{"bias": "none", "lr": 0.0124, "lr_head": 0.00465, "dataset": "wikipedia_en"}
MLP neurons of a small language model. Each row is named by its layer, matrix (gate and up: input weights) and neuron, and shows model dimensions 0-95. Each number is 128 + 24 x the weight over its row's rms, rounded and kept within 0 to 255. A neuron's up and down rows have the sign that makes its largest values positive.
After each neuron's rows, "fires after" lists the tokens most often just before its 100 highest values on Wikipedia text that the model never trained on.

L10.gate195 [112 138 112 126 112 120 103 157 148  84 110 131 150 110 161 124 111 152 166 129 152 132 103 175 116 171 137 138 119 118 106 181 135 127 162 142 143  94 155 138 142 157 110 136 184 121 156 158 173 127 116  78 159 123 144 142 141 149 142 130 166 157 121 144 117 122 144 127 111 132 125 164  93 133 106 126 134 117 115  92 130 141 144 179 143  93  80 126 101  99 134 134 103 128  86 116]
L10.up195 [106 133  77 135 154 101 106 143 130 132 136 101 185 115 142 111 130 127  75 109 147 140 186 121 149 129 137 110 107 151 100  77 122 137 136  96 111 119 128 141 121 145  96 124 145 106 121 125 127 147 154 116 128 114  89 132 112 133 191 151 111 156 185  87 124 126 130 121 180 132 156 133 134 122 140 141  85 158 148 116 147 176 149 133  99 135 100 124  99 134 119 130 117 173 150 123]
fires after: "1", "2", " ", "7", "5", "-"

L6.gate492 [108 134 138  90 163  94 152  89 135 131 116 117  84 142 160 156  78 150 117 136 180 196 143 132 111 154  99 128 142 103  72 132  84 142 123 149 148  81 128 156 121 170  82 175 160 147 124 123 145 114 134 140 135 161 135 146 178 114 131 142 143 152 115 137 123 146  88 126 113 107 138  98 171 128 132 126 126 136 134 141 130 165 149  92 145 161  74 191 153 123 121 147 135 119 152 141]
L6.up492 [ 98 143 107 148 103 112 133 148 141 143 117 123 144 138 142 143  98  99 157 125 167 137  95 116  78 154 104 120 150 160  80 104 151 149 136 173 123 115 104  95 122 161 117 172 161 129 128  70 147 134 114 128 139 147 109 139 139  92 176 116 156 163 144 115 101 127 100 147 156 115  98 109 126 101 162 180  89 105 100 109 125 153 116 140 161 118  88 129 151 146  95 117 114 167  88 126]
fires after: " P", " p", " sp", " mag", "ounc"

L7.gate455 [121  83 122 123 127 127 156  94 124 163 108 137 105 112 141 118 108 106 129  91 118 138 134 138 146 160 144  88 136 144  79 137 118 145 120 113 153  67 108  96 142 121 123 128 146  79 113 122 105  93 116 153 147 132 109 120 126 113  75 130 147 119 154  98 137 165 112 134 187 123 106 108 116 116 126 134 137 124  90 105 160 160 102 103 161 139 157 157 142 116 114  85 163 153 121 126]
L7.up455 [ 89  68 128 119  99 111 161 108 108 142 118 162 126 101 152 165 120 126 152 152 171 143 110 134 129 149 132 116 113 151 133 127 158 163 173 159 150 139 120  94 122 124 139 155 177 147 181 144 111 132 117 177 161 140  81 125  89 148 135 114 107 157  91 119 105 151  83 168 174 111  76 131 159 140 101 107 123 138 122 136 109  85 144 113 112 140 127 114  67  97 157 120  96 137 112 164]
fires after: " D", " d", " P", "D", " de", " p"

L10.gate579 [130 126  86  73 177 114 173 157 135 168 111 146 149 107 119 163 124 137 117 129 116 126 120 143 138 147 173 162 115  80 145  68 112 134 113 105 150  68 131 147  86 108  90 127 137 128 138  95 164 142 111 133 166 108  69 138 128 160 156 139 148 130 157 137 102 145 123 135 130 121 137 110 130 130 104 179 129 142 149 128 125 153 138 105 169 176 144 110 102 103  76 136 104 165 132 148]
L10.up579 [104 104 129 123 125 135  81 166  95 152 116 105 171 106 114  94 115 184 108  96 110 145 150 118 113 175 116 134 153 118 167 141 183  96 125 128 133 157 141 126 128 123 149 118 129 163 146 153 121 153 139 142 146 147 128 113 116  66 165 112 115  84 182 139  71 106 152 144 140 130 111  80  93 165 169 111 155 144 105 114  91 135 135 132 146  89 129 124 123 100 151 153 133  92 110 143]
fires after: "2", "1", "0", "5"

L9.gate255 [145  95 122  73 119 125 126 108 122 136  83 119 117 165 150  98 139 114 169 135 101  93 128 139 111 137 173 122 146 157  91 111 108 117 145 152 124  96 132  84 112 149 131 153 133 121 121 129 115  96 106 111 155 128 127 108 104 108 158 131 168 138  83 153 136 128 121 115  98 140 127 174  96 164 102 124 138 179 154 117 127 155 151 112 141 143 160 113 160 164 158 115 133 100 164 155]
L9.up255 [152 162  73 122 124 134 105 133 124  99 130 121 195 114 136 151 117 160 122 123 105 168 139 120 128 184 133 126  99 167 127  95 135 124 106 132 144 124 130 135 145 145 121 141 147 104 128 128 113 139  88 122 150 116 115 135  97 112 124 106 100 174  79 151 112 126 105 145 106 120 105 138 122 109 107 120 123 130 147  86  84 103 123 130 130  89 152  96 138  93 144  88 136 113 128 151]
fires after: "9", "1", "0", "7", "6", "2"

L10.gate93 [126 167 122 114 201  93 136 137 128 109 147 139 104 132 132 125 142 129 108 127 133 122  97 116  75 183  76 122 145  94 139  94 147 119 118 121 171 113 103 107 108 117  87 140 114 124 161 156 114 150 120 117 151 136 116 118 137 134 134 125 147 107 122 115 129  76 128 119 154 142 143 162 117  93 105  91 108 118 151 136  89 130 161  85 100 109 147 156 123 133 145 123 125 103 159 151]
L10.up93 [148 138 100 115 149 144 173 121 134 121 149  90 138 173 160 136 108 123 116 139 155 165 163 147 108 152 144 124 103  93 114 138 154  88 116 129 153 105 108 135 148 105 137 155 120 110 143 119 120 149 120 104 123 116  84 142 119 100 139 116 125 144 113 126 169  96 109 128 100 125 137 102 133 123 102 124 150 142 105 123 146 155 143  79 104 103 131 129 165  89 129 115 129 107  87 158]
fires after: "2", "1", "0", "9"

L6.gate418 [123 136 137  99 140 184 107 140 118  86 131 129 140 124 103 125 117  66 142 123  93 125 167 121 153 122 139 162 136 141 150 152 129 122  97 132 151 145 130 102 100 113 113  83 158 183 126  98 121  86 151  93 190 145  93  93 144 136 111 109 140  88 113 119 134 158  92 130 148 111 137 129  92 103 162 117 115 130  50 129 135 143 123 137 137 127 141 127 118 133 116 113 145 144 141 160]
L6.up418 [111 111 152 125 122 119 130  88 123 170 123  93 108 137 178 104 136 133 129 169 123 126 124 159 109 132 181 155 133 123 137 129 129 137 145 178 142 136 106 155 128 117 146 137 124 138 142 144 101 130 140 124 136 108 120 113 126  89 128 163 129 166 127 128 129 145 102 183 119 146 131 138 111 143 103 104 100 112 123 123 133 136 163 118 137 152 163 178  99 149 146 110 107 120 128 104]
fires after: "\n", " g", "H", " G", " c"

L7.gate140 [ 99 126 168 147 132 131 158 109 114 155 121 117 191 178 159 110 149 118 125 142 112 153 137 128 132 105  91 119 111 135  83 103 140 135 128 111 129 123 114  95 147 130 117 129 165 120 148 154 131 163 166 145 166 127 109 121 113 119 183 144 118 107 149 134 142 100  86 160 134 155 121 151 118 114 170 129 118 133 109 158 138  95 154 126 128  59 100 140 119 126 106 168 100 157  80 164]
L7.up140 [116 122 153 124 165 165 111 139 127 134  96 125 156 152 146  79 127 131 112 129  99 150 116 131 130 127 103 120  88 156 108 131 132 174 123  87 143 149 166 116 172 112 117 116 164  64 139 143 103 117 181 121 164 122 119 118 104 119 147 125 137 132 130 123 119 128  95 152 127 122 141 138 103 135 184 172 112 141  75 147 146 127 101 111 146  95 102 124 147 122 136 148 124 119  97 117]
fires after: " ", " |", " —", "0", "1"

L5.gate134 [146 121 145 125 103 174 163 116 102 133  83 125 126 106 149 114 131 100 172 119 145 161 145 130 119  93 139 182 117 117 149 133  89 123 161 141  85 139 136 120 145 121 144 130 158 112 163 168 104 143 110 147 107 137 149 123 171 132 135 128 183  94 148 133 105 116 127 123 164 127 141 115 104 150 137 123 134 135 128 116 124  99 124 123 145 157 151 112 112 116 146 106 115  73  85 126]
L5.up134 [126 141 108  84 123 156 143 120 112 108 119 109 130  63 149 119 123 108 130 176 172 142 132 179 103 112 103 129 105  56 135 131 163 102 102 133 109 164 156 106 149  91 145 142 100 124 156 140 128 130 105 121 115 119 136 128 116 107 130 134 114 139 135 146 134  85 105 119 151 150 150 132 123 116  92 106 107 102 155 170 169  82 179 135 158 151  91 126 111 177 166 105 146 143 136 100]
fires after: "1", " ", " fr", "."

L4.gate392 [134 156 156 139 138 134 160 131 127 131 169 111 110 122 139 108 140 107 121 110  68  89 140 149  93 137 121 120 150 118 150 135 143  90 171 101 163 115 136 112 129 115 115 145 116 121 133 136 132 109 101 150 109 133 185 104 135 110 127 145 146 103 132 122 124 161 120 116 149 128 134 125 110 144 115 127 173 158 185 106 129 122  95 136  73 161 151 156 118 137 112 112 113 155 128 110]
L4.up392 [108 123 140  95 155 161 130 135 141 136 147 100 101 101 138 120 116 104 166 106 113 109 139 167 120 107  89 130  84 140 129 144 141 136 137  95 131 116 109 137 145 138 142 131 107 117 110 141 113 124 144 151 107 139 226  77 121  78 134 139 176 184 140 106 169 129 122 141 130 165 179 146 120 140 158 103 139 156 155  91 129 138  74 145 116 120 119 158 108 171 140 102 113 169 147 122]
fires after: " ", "1", "-", "–"

L7.gate19 [128 137 170 144  79 137 159 137 178 128 142 141 122  65 119 140 101 116 134 104 115 169 165  94  89 103 104 123 159 144 144 162 156 104 154 175 134 122 114  95 138 124 115 156 104 101 157 146 116 140 102 133 115 120 136 164 167 132 130 128 108  98 118 162  77 165 105 100 125 135 137 174 155 125 112 134 135 127 170 157 118  94 107 142 120 159 167  95 152 136 109 104 118 155 122 134]
L7.up19 [142 111  89 121 126  87 152 153 131 127 138 128 135 111  96  95 107  93  92 139 119 155 112 136 107 140 128 118 150 120 103  99 157  97 113 108 139 118 117 154 136 152 124 155 121 126 114 127 143 161 134 120 110 144 147 115 124 145 160 135 144 137 115 161 118 124 108 118 145 120 160 112  79 129 157  77 149 125 156 100 136 132  91 135 121 200 109 131  98 122 135 117 130 103 136  88]
fires after: " ", "2", "1", " ("

L9.gate98 [100  97 124 143  85 149 167 138 152 198  79 115 132  66 104 118  78 131 121 104 128  93 133 136 103 121 101 111 128 152 148 118 117 105 180 108 108 150 164 142 135  97 116 140 162 135 191 134 148 140 165 116 107 109 126 120 169 125 141 111 153 149 143  99 114 141 110 140  99 108 121 111 115 170 170 110 140 153 138 152 110 170 105 160 127 161 121 117 154 189 132 113 127 121 111 125]
L9.up98 [117 102 123 135 120 116 177 125 149 121 112 103 165 130 120 109 111 159 114 140  92  97  80 156  92 101 115 154 115 150 118  93 113 154 151 115 159 163 132 142 147 135 120 123 119 130 136 108 116 139 176 118 115  99 111 138 160 116 113 149 100 161 151 167 125 111 184 131 156 136 122 105 143 148 114  98 146 117 122 138  66 153 141 143 159 125 100 119 138 129 138 135 135 107 137 110]
fires after: "2", "1", " "

L10.gate316 [118 148 113 110 137 121 114  95 118 166 118 112 181  82 120 135 175 107 117 139 141 148 150 152 114 151 161 101  83 134 107 149 112 145 153  97 138 121 182 102 142 146 121 164 125 138 115 174 130 142 126 133 104 116  94 102 131 149 128 143 119 136 139 135  85 138 153 102 114  76 124 127 123 135 132 108 129 155  94  98  99 133 126 153 127 120  86 181 107 143 123 138 117 119 144  94]
L10.up316 [129 159 138 150 186 126 125 149 124 121 127 120 102 110 126 119 145 165 120 128 140 190 119 100 161  93 127  99  77 124 120 108  91 123 156 103 126 142 152 142 141 151 103 115 118 129 123 166  90 156 136 138 125 127 157 131 108 147 136 124 137  97 107 184 122  90 108 129  80 144 129  99 105 135  80 140 116 123 134  96 189 134 128 168  93 164 126 103 101 139 135 132 119  91  66 114]
fires after: "1", " ", "2", "0", "7", "8"

L7.gate169 [120 110 175  86 137 144  76 114 106 156 134 129 146 151  92  68 105 129 127 117 150 124 130 174 180 130 110 112 135 160 173 110 117 120 119 152 155 133 118 122 144 113 175 145  83 135 139 127 132 102 118 126 138 136  65 128 117 129 113  97 132 132 115 128 111 153 108 116 140 103  70 127 182 129 156 124 132 145 108 150 158 102 154 125 136 189 120 109 113 139 157 123 139 152 115 116]
L7.up169 [114 126 161 122 117 152 108 130 169  89 118  82 110 135 148 151 160 142 116  92 148 145 165 119 122 100 103 136 143 120 143 117 146 148 114 123 159 123  86 115 141  98 164 100  64 151 118 110 111 119 168 133 107 130  94  99 101 159 125 155  81 174  85 117 125  92 121 149 137 150 136 163 130 140 131 142 121 121  91  87  68 150 134 154 138 159 103 130 156 131  79 109 138 105 100 127]
fires after: "\n", "|", " ISBN", " g", " (", ","

L4.gate618 [136 134  91 154 128 147 150 173 143 108 113 134 100 160 106  99 168 136 130 113 122 141 115 136 129 154 168 121 126 121 139 104 111 143 142 140  78  86 103 115 152 143 128 132 102  66  99 124 118 103  91 138 112 136  46 116 114 137  95 157 154 127  87 135 145 120 145 146 118 144 108  97 133 103 127 136 139 155 102 140  95 130 139 124 137 170  87 135 122 113  95 158 133 120 148 168]
L4.up618 [113  80 147 106 159  98 152 127 168 105 144 151 172 156 135 132 112 153 112 111 105 126 144 131 105 167  88 161  99 164 117 119 138 116 147 131 145 124  96 131 155 139 147 112 138  95 153 108  76 145 110  97 155 138 126 122 100 125 131 123 151 149  98 152 116  79 158 139 122  89 125  97 116 138  93 116 135 115  91 172 115 118 137  95  80  83 132 120 141 115 129 128 128 109 114 135]
fires after: "2", "5", "4", "3", "0", "6"